Part of a small language model's weights.
Size: 14 layers, 4 heads of 64, MLP 896 GELU, vocabulary 1024.
MLP neurons of a small language model. Each row is named by its layer, matrix (up: input weights; down: output weights) and neuron, and shows model dimensions 48-175. Each number is 128 + 32 x the weight over its row's rms, rounded and kept within 0 to 255.
After each neuron's rows, "fires after" lists the tokens most often just before its 100 highest values on Wikipedia text that the model never trained on. A number after a token or word is its count.

L4.up187 [101 124 138 140 127  88  32 156 143 144 168 159 178 159 126  84 196 181 134 122 149  53 115 147 180 110 121 157 153 114  79 175 108 119 131 130 128 149 131 161 175 160 112  81 156 151 136 159 132 120  95 170  89 142 134 184 160 122  75 186  73 119  75 152 147  94 174  85  95 132 137 120  81  80 129 135 181  84 117 165 132 194  75 103 101  86 150 112 115 156  97 161  51  66  43 154 118 113 131 123 180 138 111  96 162 106 126  96 150 150 190 137 137 160 125 129  90 129 175 182 115 119 147 114 155 117 141 157]
L4.down187 [190 141 102 142  76 137 167 161 140  78 118  81 118 127 141 126  90 105  99 104  66  95 182 120 175 132 147 126  91 117 115 153 187 167 161 147 158 149 184  99 115 123 155  92 112 106 143 168  80 113 141 102  77 136  85 116  94 105 128 163 150 135 148 128 119 122  70 115 153 158 122 112 145 150 162 160 140 125 129 107 120 173 123 108 143 157  64 134  87 134  95 131 202  77 154 114 156 120 104 107 146 203 121 149 135 132  87 146 145 186 112 159 132  41  71 149 173 186 127 138  78 107 126 101  60 190 107 130]
fires after: "th" 52, "for" 8, "im" 7, "-" 5, "w" 5

L3.up338 [ 97 107 109 134 141 145 207  74  89 138 151 133  62 160 206 147 120 123  94 137  84  79 146 151  75 131 147  91 113  92  80 171  73 129 163 103 130 139 138 189 161 186 145 128 136 107 118 127 125 118 111 110 153 110 169 157  69 125 146 175 171  66  97 210 128 104  68 123 116 130 105 131 128 106  48 125  51 149  62  97  68  95 142 136  87  76  89 116 122 145 132 126 129 107 103 119 112 196  97 141  99 107 139  92 141 127 148 124  76 118 139 140 140 142 195 179  74 142 117 213  62 104 114 151 151 135 131 209]
L3.down338 [109 120 136 112 173 121 142 141 119  94 102 114  68  47 176 159 136 162 101 133  94  42 136 149  80 114 136 121 174 102  93 178 146 158 116 127 176 122 129 147 160 162 110 135 107 160  90 143 133 111  89 144 127 111 249 163  78 121 109 120 130  65 100 101 146 144  31  37  93 149 148  55  54 114  96 145 102 133 109  74 138 104 128 140  95  69 176 120 117 146 125 181 120 144 121 146 161 160 128 153 148 113  63 214 132 184 151 125  66  97 138 122 136  72 141 129 118 145 149 163 131  97 132 164 103 115 135  75]
fires after: "==" 53, "===" 29, "|" 8, "\n\n" 4

L4.up230 [147 126  95  84 130 184 112 157 127 157 144 191  72  94 123  74 139 175  95  54 143  63 170 133 105 135  84 124  87 154 108 132 159 141 111 167 158 188 101 127 162 133 113 110 122 154  67 143 161  77  75 118 145  83 132 151 136 138 157 138  88 162 127 122 116  92 135 110 113 176  89 114 169 141 153  97 137 102 114 163 155 120 133 122  91 137 184 140 182 116  82 149  82 127 104 161 137 126 191  99 121 207 139 181 142  47 152 172 116  81 140  63 183  98 177 140 115 103 113 153 105 159 128 144 124 119 149 101]
L4.down230 [162 149 141 187 107 126 152 159 119 101 100 104  95 181 105 105 171 167 144 142 100 186 125 134 105 175 105 116 127 145 106 128 137 112 196 246 185 122 151 150 151 115 174 115 127 107 113 158 143 114  85 143 159 164 144  84 128  77 151 127 177 141  58 134  84 120 143  95 160 163  98 157 118 161 120 121 141 103 128 102 164 153 127 108 154  91  73  61 109 107 177 189 127 187 162 125 149 128 120 140 135 156 184 132 117 135  73  78 175 172 178 144 193 108 136 104  79 118 120  92  83  90 121 119 135 116 125  53]
fires after: "m" 31, "M" 22, "D" 8, "T" 7, "opul" 5, "h" 4

L9.up295 [125 103 205 199  99  50  51 146 145 182 140 146  87  87  95 106  67 111 134 160 157 137 177 164 129 141  93 142 118 150  99 113  90 152 155 146 162  80 104 118 176 122 153 151 138 103 125 124 131 121 133 138 128 101 103 122 143 116 112 203 175 109 142 138 180  88 176 224 127  99 131 144 165  65 139  82 118 167 163  95 123 126 123 128  61 127  67 102 103 134 164 146 101 147 126 162  92 168 118 106 128  56 155 142 119 129 186 169 117 114 111 172 132  98  93 161 135 140 115 163 155 131 195  65  82  76 127 135]
L9.down295 [ 86 143  89 120 173 152 115 137 143  99 108 145 101  89 126 106 109 110 123  99 144 122 142  97 168 118 126 132 130 145 137 202 101 156  79 153 116 126 152  82 139 105 130 103 193  68 172 144 138  71  98 163 170  97 100 173  97 159 155  92 190  98 119  32  79 124 132 124 118 134  82 170 152 164 112 164 162 102 121 112 132 145 182  52  83 124 130 137 154 124 196 149 135  89 118 170 109 169 152 107 145 107 122  73 142 130 123 157 160 108 147 107  86 175 157 193 109 147 124 103 126 137 162 126  72 134 111 138]
fires after: ":" 15, "3" 10, "–" 10, "." 9, "h" 7

L7.up881 [ 99 127 129  48 136 155 111 143 112 149 117 133 168 171 113 112  88  98 135 150 116  92 128 123 114 130  87 163 124 109 131 155 141 126 162 105 161 130  76 107  87 102 126 132 152 186 142 105 163 129 153 103  86  22 123 122 164 177 118  91 109 145 104 131 140 116 115 140 144 135 121 121 177 176 189 109  79 142 120  95 119 100 136 108 140 147 183 146  95 165 151 178  78 155 139 129 124 157 125 140  59 152 130 144 131 124 152 112 128 153 119 138 140 118 139  97 146 113 137 138 159 157 187  91  99 137 146 215]
L7.down881 [131 144  91 139 176 110 117 115 132 132 128 127 166 119 155  96  96 133 132 141 114 125 102 160  82 143 113  81 118 137 138 156 111 143  89 125 160 114  92 211 107 126 131  94 116 140 150  94 155 144 131 168 182 127 127  91 184 128 128  80 101  73 167 180 169 144 117 211 173 180 138 156 118 141 124 136 116  89 155 162 123 114 125 111 138 132 139 110  86  96  57 117 100 101 206 123  91 120 157 204 119 150 175 178 117  78 161 114 115 114 122 122 136  98 103 117 104 130 145 107 109 130  86 100 152 158 121 110]
fires after: "g" 14, "c" 10, "ot" 9, "f" 6, "w" 6, "dr" 5

L7.up572 [152 124 105 116 126  92 104 110 168 143 130 138  63  70 113  70 133 180 103  85 103 132  61 109 130 156  94 144  97 141 152 145  95 174 213 174  64 161 103  93 121 142  39 113 155 137 106  77  91 195 139 112 175 172 137 159 113 166 116 196  90 104 123 160 113 108  97 128 109 169  94  92 213 140 143 113  88  58  84  94 105 197 151 198 110  85 158  91 125 129 138 142 156 150 146 161 113 106 173 139 161 117 154  97  94 161 171  94 153  91 129 117 118 159  77 149 157 121 137 110 115 127 184 103 119 204 130 179]
L7.down572 [ 89 147 120 136 112 126 173 126 105 124 112 127 193 117 138 125 179 141 164 105 104  71 158  71 118 139  91 129 137 147 118 112 137 166 156  90  88 179  60 147 110 142 145 137 107 150 138 161 117 145 158 178 140 121 114 168 112 161 179 125 145  70 129 165 123 112 115 160  94 198 114 119 218 126 147  95 196 178 141 139 131 110 148  63 129 147 115 186 150 187  46 116 171 153  65 138  96  73 102 119 112 129 112 142 115 175 118 154 128 148 108 174 118 154 133  81  67 162 159 116 134  76 141 125 109 135 140 174]
fires after: "b" 19, "s" 14, "u" 6, "c" 6, "ser" 5, "g" 5

L6.up689 [101  68 163 133  97 163 123 176 119 141 120 115 115 145 138 156 107 134 133 111 120 134 176 128 122  56  80 146  97 163 123  86  81 106 172  91 105 106 161 131 155 126  96  95 152 163 171 180 168  90 148  87 138 164 120 106 142 114 135 112 102 100  98  84 152 136  88 144 131  97 194 113 134  99 137 184 116 132 193  98 126 127 179  87 118 100  94 107 125 124  50 153 152  83 142 127 131 104 110  58 117 131 133 123 162 160 160  65 162  89  86 104 129 105 121 181 203 116 139 113 137 100 126 106 155 122 113  89]
L6.down689 [139 191 108  95 170  57 163  41 129 160 150 207 141 143 109  97 103  79 115  60 110 152 197 169 147 136 169 161 115  80 131 202 132 182 104 110 157 157 132 187 103 136 155 161 115  79  71 130  72 179 125  94  93  72  86  87 112 116 150 140 134 131 122 179 101 117 128 101 108 160 110 161 135  69  92 160 124 142 123  61 122 146 119 132 112 170 120  98  74 172 152 125 135 184 130 137  72 132 143 161 104 161  78 151 141 142 103 162 140 145 121 207 121 142 120 159 145 141 112 129 147 120  76 136 119 156 104 160]
fires after: "h" 23, "f" 7, "k" 7, "'" 5, "m" 4, "re" 4

L8.up132 [139 103  89 139 182 107 165 138 112 116 136 179 141  56 120 126  94 159 146 129 122 133  58 106 184 140 113 166  96 119 142 168 107 140 133 144 116 117  79  95 172 143  58 165 101 176 164 101 106 118 140 115  67  97 132 168 133 105  87 121 125  83  69 124 131 113  96 187 110 164  73 123  88 134  30 138 127 142 106 148 125 178 103 131 167 131  87  65  99 125  91 140  81 124 170 139 121 113 148 124  87 147 140 165  99 151 121  87 181 174 179 102 109 193  54 142 181  59 130 126 137 121 141  66 110 121 146 162]
L8.down132 [175 136 165 138  96  98 145 142 122 129 101 123 143 152 102 117 158 127  71 165 133 109 170 114 139 103 134  82 139 169  62 176 139 114  91 142 142  92 189 106 118 108 137 133 104 102 132 136 162 123 110 145 143  93  33 135 138 139 132 162  81 111 184 174 154 148 212 132 117 134 126  99 200  65 182 158 147 113  76 149 118  98 132 121 126 157 152 155 141 134 141 166 133  91 118 114 108 145 132  89  97 107  97  85  85 154 141 139  69 141 110 146 120 142 119 140  59 144 156 174  89 121 108 192 101 171 121 157]
fires after: "amil" 21, "b" 15, "il" 10, "g" 9, "od" 7, "am" 6

L7.up175 [153 178 184  97 103 104  30 140 133 146 160 101 121 157 117 174  50 113  40 140 145 116 114  86 105 131 152 142 134 160  99 149 121 145 135  95  97 177  99 174 158 196 129 103 172 189 106 190 150 172 191  80 128  62 167 156  93 158 194 132 128 154 196 169 124 124 127 145 115 158 163 148 198  86 144 124  94  95 143 171 148 133 147  64 164 148 147 162 124  79  98 140 120 111 121  91  99 109 128 117  61 137 127 109 165  97 128  86 127 116 116  77 103 153 130 154 100 154 104  76 109 153 153 126  87  92 152 213]
L7.down175 [140 139 141 115 132 138 160 184 130 166 125 135  98  99 142 127 111 168 142 153  61 139 158  92 137  46 144 155 111  78 119  75  94 145  84 152 136 102  91 116 164 132 144 148  55 127  60 112  70  87 157 134 107 177  91  92 158 126 130 129 166 170  94  64 149 145 158 133 177 130 132 110  93 154  95 118 148 153 137 130 177  98 112 190 163 219  78 133 146 117 170  72 103 123  87 156 179 155  63 121 168 163 125 134 137  75 157 183 129  67  67 132 111 130 132 130 132  88 144 132 138 141 127 129 128 132 216 125]
fires after: "A" 34, ". " 9, "D" 8, "sy" 7

L7.up658 [ 41 142  46 158 168 207  89 161 114  98 102 165  58  70  77 152 110  84 143 129 130 103 148 150 181 138 114  84  97 143 118 134 132 112 123 137 202 104 124 196 124 108 116 127 135 138  94 119 100 134 113 120 122 186 123 161 171 115 145 128  95 112 164 127 172 167 112 103 111 100  63 130 160 161 180 212 107  72 135 150 153 136  95 139  73 137 121 103 131 120 141  71 157 141 118  99 131 127 130 164 169 144 140 139 134 133 107 140 166 171 145 100 184 101 102  75 108 100 113 191 146 129 100  75 162 110 144 151]
L7.down658 [144 209 135 114 154 111 118 106 107 141 166 137 178 171 149 173 165 116 133 144 120 133 115 162 122 179  95 144 145 160 172 148 150 148 171 108 151 113  73 158 133  76 142 155 132 167  84 126  95 143 118 128  58 176 103 158 134 101 119  95 153 155  67 143  80 174 104 125 107 101 141 164 140 169 129 122 100 104 142 153 113 147  97  46 108 125 117 234 132 144 123 118 135 163 122 120 107  71 126 110 128  98  89 137 126  26 116 136 117 166 137 134 134 132 159 112 138 123 136 127 134 178  35  84 123 167 130 105]
fires after: "H" 22, "Gr" 18, "h" 11, "the " 6, "gr" 6, "and" 4

L4.up844 [ 96 115 110  90 135 161 138 137 135 128 104 133  79  79 113 109  90 166 110  89 112 160 160 153  59 147 134  84 104 153 141 120  90 144 131 152 156 151 213  96 133 234 173 133 159  99 133 149 104  78 135 169 126 131 155 181 173 136 134 124 146 117  90 137 111 145 143 105 140 123 116 187 182 134 146 161 154 155 116 133 139 158 108  84 166 132 143 162 127 159 170 135 105 125 138 154  87 172 119  94  98 183 133 143 143  52 185 146  97 115 143 142 140 169 142 120  93 131 148 109 138 153 108 110 100 109 146 106]
L4.down844 [124 103 158 156 107 178 122 107 105 106 139 112 114 143 189 141 130 135 103 161 137 118 193 163  47 103 168 137 136 139 148 102 132  76 139  96 133  72  97 116 117  68 184 141 104 122 135 102 178 147 143  95 170 128 126 125 149 163 135 119  94 159 125 116 114 120 156 169 160 170 187 132  84 153 143 160 117 135 119  59 138 165  75 120 119  71  90 158 175  89 114  76 167 154 161 122  76 110  55 133 138 155 126  11  81 120 123 153 190 141  96  70 127  94 144 165  53 137  81 134 120 128 125 140 107 135 157 126]
fires after: "D" 27, "d" 10, "H" 9, "h" 5

L11.up271 [ 95 185 121 101 136 103 120  78  99 196  80  98 135 112 165 173 173  82 151  92  68 195 145  97 191 125  89 115 131 192  94 134 123 101 118 100 168 160 105 118 141 132 180 141 152 196 141 134 111 103 135 112 108 141 119 148 104 130 153 173 156 111  98 152 108 157 105 166 150  58 116  86 146  91 156 144  96 141 103  83  84 126  99 179 197 120  83 155 142 133 128  52 136 151 122 107  82 160 137 110 189 162 159 121  63 131 158 133 120 114 136 136 139 124 126 124 150 145 131  90 148  94  96  73 172 116 163 125]
L11.down271 [136 104 120  94 122 126 157 106 144  99 106 143 116 139 122 162 105 147 130 166 134  93 138 165 135 156 126 113 114 153 149  92  95 151 138 179  99 120 104  90 178 189  87 166 128  89 174 146 108 164 177  88 134  93 110 103 149  59 135  66 115 137 181 133 133 139 127  76 117 122 149  99 129 129 100 121 103 128 155 128  93 110 170  78  56 123  99 109 147 125 111  76 149 103 115 154 165  91 152 121 104 141  82  75 115 173 113 174 118 120 122 114 116 136 134 166  87  76 174 169 129 191 107 203 160 173 118 123]
fires after: "y" 20, "K" 10, "B" 8, "S" 7, "k" 6

L6.up169 [113 150  92 121 119 169  94  50 116 159 122 170  99 106 142 151 154  61 108 172 162  71 138 147 108 129 132 135 134  78  88 116 121 129 126 131 107 101  99 149 103 110 137 224 102 152  73  99  61 102 133 162 144 118 137 122 165 112 138 151 170 145 195 153 121 141 154  96 134 164 135 157 137  76  56 112  97 123 117 101  97 107 156  97  74  97 129 120 105 139 124  74 127 144 158 168 122 113 169 162 135 129 173 130  88 241 110  96 124 146 169 131 152 128 135 141 114 136 134 143  96 135  93 105 128 102 165 142]
L6.down169 [ 88 136  67 120  98  84 160 146 106 124 193 149 130 173 105  96 101  85 112 143 134  77 108 110 132 129 115 116 123 166 124 139 140 137 121 114 105  68 137 225 144 171 139  74 111 219  80 117 127  96 161 154 193 161 152 149  69  96 162 141 116  92 103  90 124 141 107 136 160 133 103 141 104  89  78 206 144 151 134 131  84 100 159  90  88 139 124 121 119 143 144 113 172 134 171 116 130 129 141 170 107 168  98 115 120 179  77 138 155  91 154 147 126 148 177 197 127 121 163  97 163 114 164 145 118  99 104 109]
fires after: "===" 22, "==" 20, "|" 15, "201" 4

L3.up264 [ 88 102 135 105 159 108 140 105 104 156 136 110 132 226 104 149 118 146 110 114 146 129 111 123 125  99 144 152  70 124  98 114 119  79 149  81  81 213 114 187 156 193 160 129 104 120 143 116 146 108 147 141  82 181 178 127 171 121 129 175 142 123 219 135 188 115 150  83 141 139 100 131 182 110 134  69 164 109 149 107 106  74 102 101  96 137 125 164 126 118  76 118 149 140  65 127 121 125  87 156 136 136 137 137 138 127  44 132 139 121 116 115 113 148 118 169 157 130  82  94  92 128 194 131 130  96 145 122]
L3.down264 [ 91 176 186  98 123 135 101  80  82 175 158 182  95  85 125  75 189 165 172 137  98 122 128 140 161 166 118  74 103 154 113  46  97 113 177 106 174 106 131  92 114  88 154 120 107 129 163 133 137 170 136 148  98 143 116 132 157 145  60 196 103 150 152 125 149 153  82 117 101 138 106 128 147 115 140 113 145 148 115 145 137 148  92 146 102 140 170  66 137 106  64 113 126 122 106  87 137 164 113 137  73 118 184 144  90 148 125 193 232 111 102 133 126 110 124 184 123 109 122 132 153 137 140 165  91 110 100 121]
fires after: "S" 18, "s" 12, "A" 10, ")" 8, "D" 6, "T" 6

L6.up98 [143 126 144  70  81 149  55  91 141 109 166 119 169 116 178 128 137 120 176 153 143  98 136  61 115 166 111 166 147 173  95 125 158 138 123 201 113 191 128 178 125 138 104 120 120 138 125 104 148 116 141 101 146  66 151 122 127 128 124 104 136 149  90  72 151 115 101 135 117 168  68 102 143 202 145  74 137 132 122 121 116 125  64 122 115 152 118 140 136 152  97 132 129 136  66  76 138 119  99 127  96 124 148 107 206 133 156  87 131 126 159 117 163 105 108 160 138 162  82 139 102 183 172 114 135  94 101 152]
L6.down98 [115 141 124 147 154 157 113 137 128 149 109  78 172 145 133 102 110 126 144  66 183 103  81 122 137 149  93 113  84 152 113 127 140 124 125 168 145 158 179 139 201  58 156 106 123 116 147  88 146 145 145  53 155 157 161 104 205 115 161 136 111 185 123 108 135 156 118 171  78 119 121 165 123 124  90 121 124 122 152 125 105 135 171 125 166  62 119 111 154 120 131 178 104  84 163  66 151  88 116 147 100  56 178 144 134  90 111 173 128  98 184 114 126 208  97 133 112  80  69 161 133 147 154 153 152 145 146 144]
fires after: "D" 33, "c" 8, "P" 5, "F" 5, "f" 5

L8.up715 [101 199 105 134 142 139 129 126 160 116 108 186 168 122 161  86 110 133 101 105 216 104 145 167 147 130 115 145 113 148 148 177 143 154 165 128 114  44 113 106 106 110 140  81 151 148  85  66 106 151  96 125 137 126 138 113 118 125 122 182 118 161 112 189 161  82  66 153 152 160 108  87  91 137 104 201 134 107 108 140 106  83 144 151  77 122 106 161 139 152 118  66  78 145 155 105 168 147 181 133  95 166 117 108 180  62 164 135 151 142 103  77 173  72 138 142 110 159 140 101 110 171 141 120  63 118 167 136]
L8.down715 [156 120 130  89 152  97 186 135 143 125 138 112 100 137  89 112  96 151 177 128  99 110 103  67  93 159 108 135 134  87 125 129  49 125 147 135 172 118 122 128 124 102 132 203 119  97 125 135 152 124 143 154 133 168  93 160 119 109 181  73  99 147 137  94  48 206 103 121 125 113 162 162 123 160 173 125 108 135 161 127 163 160  71 134 130 178 119  72 111 111 107 135 143 148 108 133 120  83 115  82 131 124 138 131 109 161 134  80  86 105 190 144  64 144  89 157 159  71 118 130  54  95 163 105 221 127 112 135]
fires after: "H" 18, "M" 12, "h" 10, "ich" 8, "D" 6

L6.up138 [103 103  97 106 140 146 162 143  90 120 162 160 138 140  83 134 127  70  92 114 113 212  76 103 102 114 146 174 127 101 136 165 128 164 211 135  72 123 109 119 127 130 179 120 100 168  88 120 126 137 140 133 142 135 147 129 188 146 106 155 168 152 147 123 137 146 147  73 118 121 162 181 121 183 106 156  70 178  86  56  66 167 150 137  63  69 173 121 155 123 127 127 139 137 174 144  95 182 129 152  98 176 155  84 169  73 149 187  87 143 148 160 148 118 127 126 154 103  59 111 108 105  90 122 134 117 185 114]
L6.down138 [134 142  65 130 104 175 103 169 137  71  71  98 115 172 125 150 116 113 207 103 167 147  96  69 126 110 153 110 113 153 152  86 150  54 195  92 113 129 147 115  58 123 124 162 142 140 171 110 131 193 123 119 132 165  95 132 160  74 119 134  93  92 149 107 135  74 139 185 134 113  99 132 115 131 143 103  74 161 134  83  99 106 117 163 129 132 158 119 199 160 121 104  81 105 136 176 132 184 132 149 101  85 135 167  84 138 140  99  47 150  82 148 148 109 129 102 141 112  98 138 150 123 131  85 157 149 110 111]
fires after: "on " 24, "On " 9, "St" 7, "d" 5, "tr" 5, "September " 5

L6.up106 [153 101 154 143  89 153  58 116 106 105 144 189  55 139 127  78 165 127 119 179 121 132 100 168 144 123 118 139 124 102 113 135  99 135 103 121 157 119  74  74  98 138 150 154 238 133 124 146 145  95  96 104 173 105 169 116 124  74 153 120 110  93 159  95 158 141 161 176  60  79 154 108 139 142 121  93 130 137 177 144 123 123 129 129 127 135 159 117 157 110 157  58 109 140 113 138 106 110 112  80 119 128 118 184 100 139  95 103  67 154  97 128 100 169 108 165 126 143  97 101 140 154 158  93 131 144 108 146]
L6.down106 [154 103  40 125 156  71 119 199 145 202  89  73 119 137 132 142 179 102 102  91 115  94 178 127 140 123 171 130 163 180  87 152 155 138  78 142 190 183 147  71 168  84 157 134  73 172 155 112 135 145 146 165 117 153 125  92  76  80 124 111 191  93 145 115 185 106 153  97 131 139 167 132 198 130 128 140 129 153 173 137  94 126 163 111 161 103  95 122 114  81 132 117 147 141 124 114 144 120 131 131 102 133 109 108 153 112 155 145 178 140  98  79 138  98 151 109  93 131 112 143 172 126 157 132 139  82 138 120]
fires after: "," 21, "." 18, "3" 7, "9" 6, "8" 5, "E" 5

L9.up165 [114 167 190 125 125 183 104 189 153 173  96 129 133 156 166 141 155 109 121 154  89  91  87 106  99 131 149  84 155 153 102 161 138 146 151 104 152 130 129 123  71 134 111  86 137 211 117 116 159 103  97 135 136 155 151 115 132 118 127  96 164  90 140 132 184 144  77  91 144 154 148 144 133 162  94 153 121 157  86 127 160 112 131 145  83 150  67 125  58 177 138 143 167 137 148 154 212 182 131 144 138 141 127 120  86  97 156 115  82 117 128  90 150 166 145 137  85  81 138 136 161  98 128 136 144 100 110 129]
L9.down165 [123 104 153 141 122 106  90  83 132 111  79 204  74 161 132 210 106  89 150  87 108 132 140 126 144 162 112  99 166  72 152 138  84 135 178 111 112  91 104 103 167  99 116  69 147 205  55 204  87  97 138 117 123 115 117 113 183 138 136 136 157  94  99 124  64 147 138 139 187 213 115 154  95  98 153 158 133 117 134 137 108 143 107 131 114  89 134  59 124 117 134 136 153 127 102  82 148 111 108 128 150  64 107 148 122 164 134 145 136 162  82  89 155 162 134 175 136 180 100 123 114 137 131 159 153 170 146 135]
fires after: "R" 19, "s" 17, "S" 11, "be" 6, "e" 5, "wi" 5

L6.up168 [156 138  82 121 140 153 115 149  88  59 175 132  77  92  76 134  62 139 119 151 129 144 148 123 115 166 162 137 158 146 165 130 102 142 107 104 164 136 156 143  75 105 110 103 110 133 117 168 100 157 127 134 130 165 136 164 124 153 156 149  42 122 133 101 107  69 126 148 126 135  85 194 111 129 169 158 142 163 195 174 148 168 109  91 100 117 179 123 121 101  92  99 131  55 166 114 149 133 135 128 144 114  87 120 126 142 151 113  56 152 162 165 190 133 117 141 192  90 163 162 139  72 138 110 151 103 154 105]
L6.down168 [ 78 161 112 104 174 180 157 111 113 150 117  83 155 122 176 101 140 152 133 183 138 107  66 144 128 110 156 154 157 167  53 176 131 125 145 142 122 136 153 122 100  96 136  69 162  98 128  67 107  95 180 173 152 112 167 170 148 106 119 157 161 115 122 162 153 176  96 100 162 122 171 113 168 113 162 146 124 124 135 112 220 127 181 123 165 143 150 140 121 132 133 115 108 146 110 135 109 113  91 133 136 151 164  76 118  99 104 120 192 105 179 101  99  91 106  74 128 135  56 117 129 104 134 127 123 141 133 121]
fires after: "H" 23, "an" 10, "N " 6, "h" 6, "i" 6

L8.up316 [ 78 130 101 152 128 193 126 176  84 188 166  88 114 161  92 168 140 140 134 106 142 113 144 109 112 128 163 134 109 143 179 113  65 117 192  55 106  78 140 121 102 135 164 115 116 126 114 132 161 125 165 100  76 160 130 103 118  99 127 123 175 139 153 141 131 108 130 121 153 157 135 126 208 133 159  96 155 146 124 105 172 138  96 162 106  87 110  47 103 125  89  88 128 124 133 132  69 108 134 117 111 174 117  93  97 106 115 132  97 182  50 148 136 196  85  81 161 107 157 144 151  89 124 119 102  99  96 114]
L8.down316 [203 113 140  98  81  67 127 136 119  77  76 131 150  88 112 101 118 131 112 155 162 159 119 151 172 172 156 133 127  77 133 105 172 164 117 197 190 165 158 119  77 145 117 143 121 180 171 138 126 155  81 128 150  81 137 123 140  63 150  98  73 106 104 174 146  70  79 153 143 178 102  72  79  85 110 111 133 122 143  92 147  93 102 139 134 131 172 142 100 200 155 105 190 167 148 145 115 145 165 109 155  83 155 143 145 113 162 155 116  88 153 116  74 106 119 157 103 129  83 112 144 133 126 120 135 127 158 133]
fires after: "S" 11, "f" 10, "s" 9, "oot" 9, "es" 8, "Pl" 5

L3.up410 [126  96 116 132  78 153 122 128 166 102 174 172 100 110 141 135 151 163  82 123 172 116 134 133 131 146 123 164 158 166 119 153 119 170 133 127 114 158 130 176 149 119 133 128 187 183 157 126 126 141 122 151  63 121 194 117 187 112 137 155  95 190 133 142 130  62  79 136 155 101 158 144 115 146  89 148 142 109 111 123 144 135  89 136 138  82 195 209  88  79 171 188 125  86 135 145  99 165 111 142  62  65 160  90 106 117  77 146 149 173 185 122 101 118 108 148 145 134 176 115 160  88 128 139  95 123 141 100]
L3.down410 [104 144 145  93 148 115  79 109 108 144 104 106  96  54 124  55  98  90 120 180 140 133 129 142  77 151 114 147 116 182 105 140 156 112 148 106 169  52 123  89 147 112 138 144 113 149 105 149 156  36 165 131  97 103  67 142 187 116 131 174 158  67 137 125 153 155 147 129 130 107 131 135 168 116 125 130 145 145 102 179 162 143 210 143 118 209 199  99 103  96 127 125 174 203 109 113 116 115 183 106 132 165  82  87 134  66 173 127  92 162 115 102 130 106  81 122 109  72 130 104 162 147 158 134 134 101 141 113]
fires after: "for" 40, "th" 12, "Wh" 12, "wh" 11, "al" 4, "il" 4

L6.up79 [ 71 151 195 129 173 104 134 131 162 124  85  88  85 130 146 168 161  82  69  63 125 113 124 115 171 155 133  69 105 150 111  95 150  88 123  91 158 145 165  74 114 122  97 134 134 179 188 152 184 188 147 124 122 166 111 154 145 146 119 167 187 111 127 140 145 161 110 115 123 126 123 156 131 111 175 176 113 140 164 114 118 145 152 133 215  95 112  92  84 169  72 118 104 130  89 168 196 133 107 156 118 112 163 125 184 131 119  95 105 136  78 122 135 151 109 138 118  98 137  84 178  73  74 101 105 129 116  98]
L6.down79 [165 137 149  97 122  80 180  87  76 154 158 158 125 141 102 137  85 161  77 170 135 104  77 126 115 139 146 135 120 111  78 162 118 118 159 126 154 111 104 147 170 156 154 114  70  84  73 178 143 117 175  97 168 129  97  67  73 122  68  95 137 124 118 109  89  85  93  94 148 101 178  95  80  69 132  85 169 106 134 188 128 137 159 178 128 122 100 129 191 116 170  91 115  83 218  91 137  92 193 185 140 103 100 122 114 123 231 147 148 176 173 129 105 104 132 194 116 183 162 122 100 127 126 137 103 157 106 147]
fires after: "S" 16, "k" 14, "m" 12, "s" 10, "y" 7, "th" 4

L3.up51 [174  90  88 123 115 153 150 149  99 132  65 126 128  93 100 168 154 120 151 103 118 129 122 136 143 170 143  81  62 122 105 107 139 158 120 141 116 142 131  87 144 162 109 104  98 134 146 117 159 124 118 119 155 190 103 177 100 150 157 124 109 188 187 178 139  75 140 117  86 144 147 137 128 130 137 183 162 146 120 114 120  32 137  61  91 102 190 141 170 115  95 146 100 141 142 208 115 110 100  78 124 199 177 188 140 125 126 135 148 144 165  89 153  95 148  89 120 158  85  94 136 153 148 108 160 124 161 113]
L3.down51 [151  83  62 122 156 160 176 147  91 129 181 123  96  86 114 106 129 123 191 117 136 151 113 127 103 156 119  89 115 115 128 137 126 120 128 116  98 123 130 170 166 101 176 189  80 114 147 103 134 120  95 138 117 123  58  87 141 103 163 110  72 151 128 158  60 117 125 151 145 184 101 191  85  86 111 126 123 160 185  98 157 155 128 101 115 102 102  68 154 156 108 123 147 118 121 156 159 120 132 112 149  99 151  78 112 100 155 133 123  97 180 157 128  80 133 134 101 168 142 105 119  93  98 106 114 132 136 164]
fires after: "H" 17, "m" 13, "\\" 12, "h" 9, "os" 7

L3.up642 [ 95  89  48 161  91 204 143 124 134 132 161 172 178 157  80 141 136 106 109 119 127 147  89  73 137 197 164  68 161 145 198 138 122 165 129  86  82 112  84 143 190 141 132 161 144  94 117 158 144 125 163 131 105 161 125 153 117 139 105 116 128 217 116 146 123  75  75 159 139 133 112  99 184 133 119 154 134 137 128 145 133 150 107  78  87 103 139  98 142 162 173 176 112 136 110 157 101 112 109 121 135 118 171 148 102 136  92  86 135 129 135 141 108 126  90  51 124 166 185  77 112 114 118 144 147  71 141 138]
L3.down642 [124 140 196 127  74 103 167 124 137 115 121 165 122 135 141  63 161 142 184 112 180 101 145  88 159 196 177 107 172  90 125 117 120 140 134 136  57 137 124 147 173 166  91 115 136 157 172  63 174 121  93 161  86 106 152 164 169 107 130  69 123 144  95 141  60 138 100 168 122 122 219 203 119 109  87 189 138  90 161 109 120 112 164  91 109  98  59 142 158  50 119 101 152 162  87 155 132  89 160 136 137 166 132 129 126 116 130  70 116 120 126  96 186 118 168 114 180 133 158 146 128  98 132 170 139 113  80 179]
fires after: "wh" 25, ", " 18, "Wh" 14, "ed " 7, "and " 5, "of " 4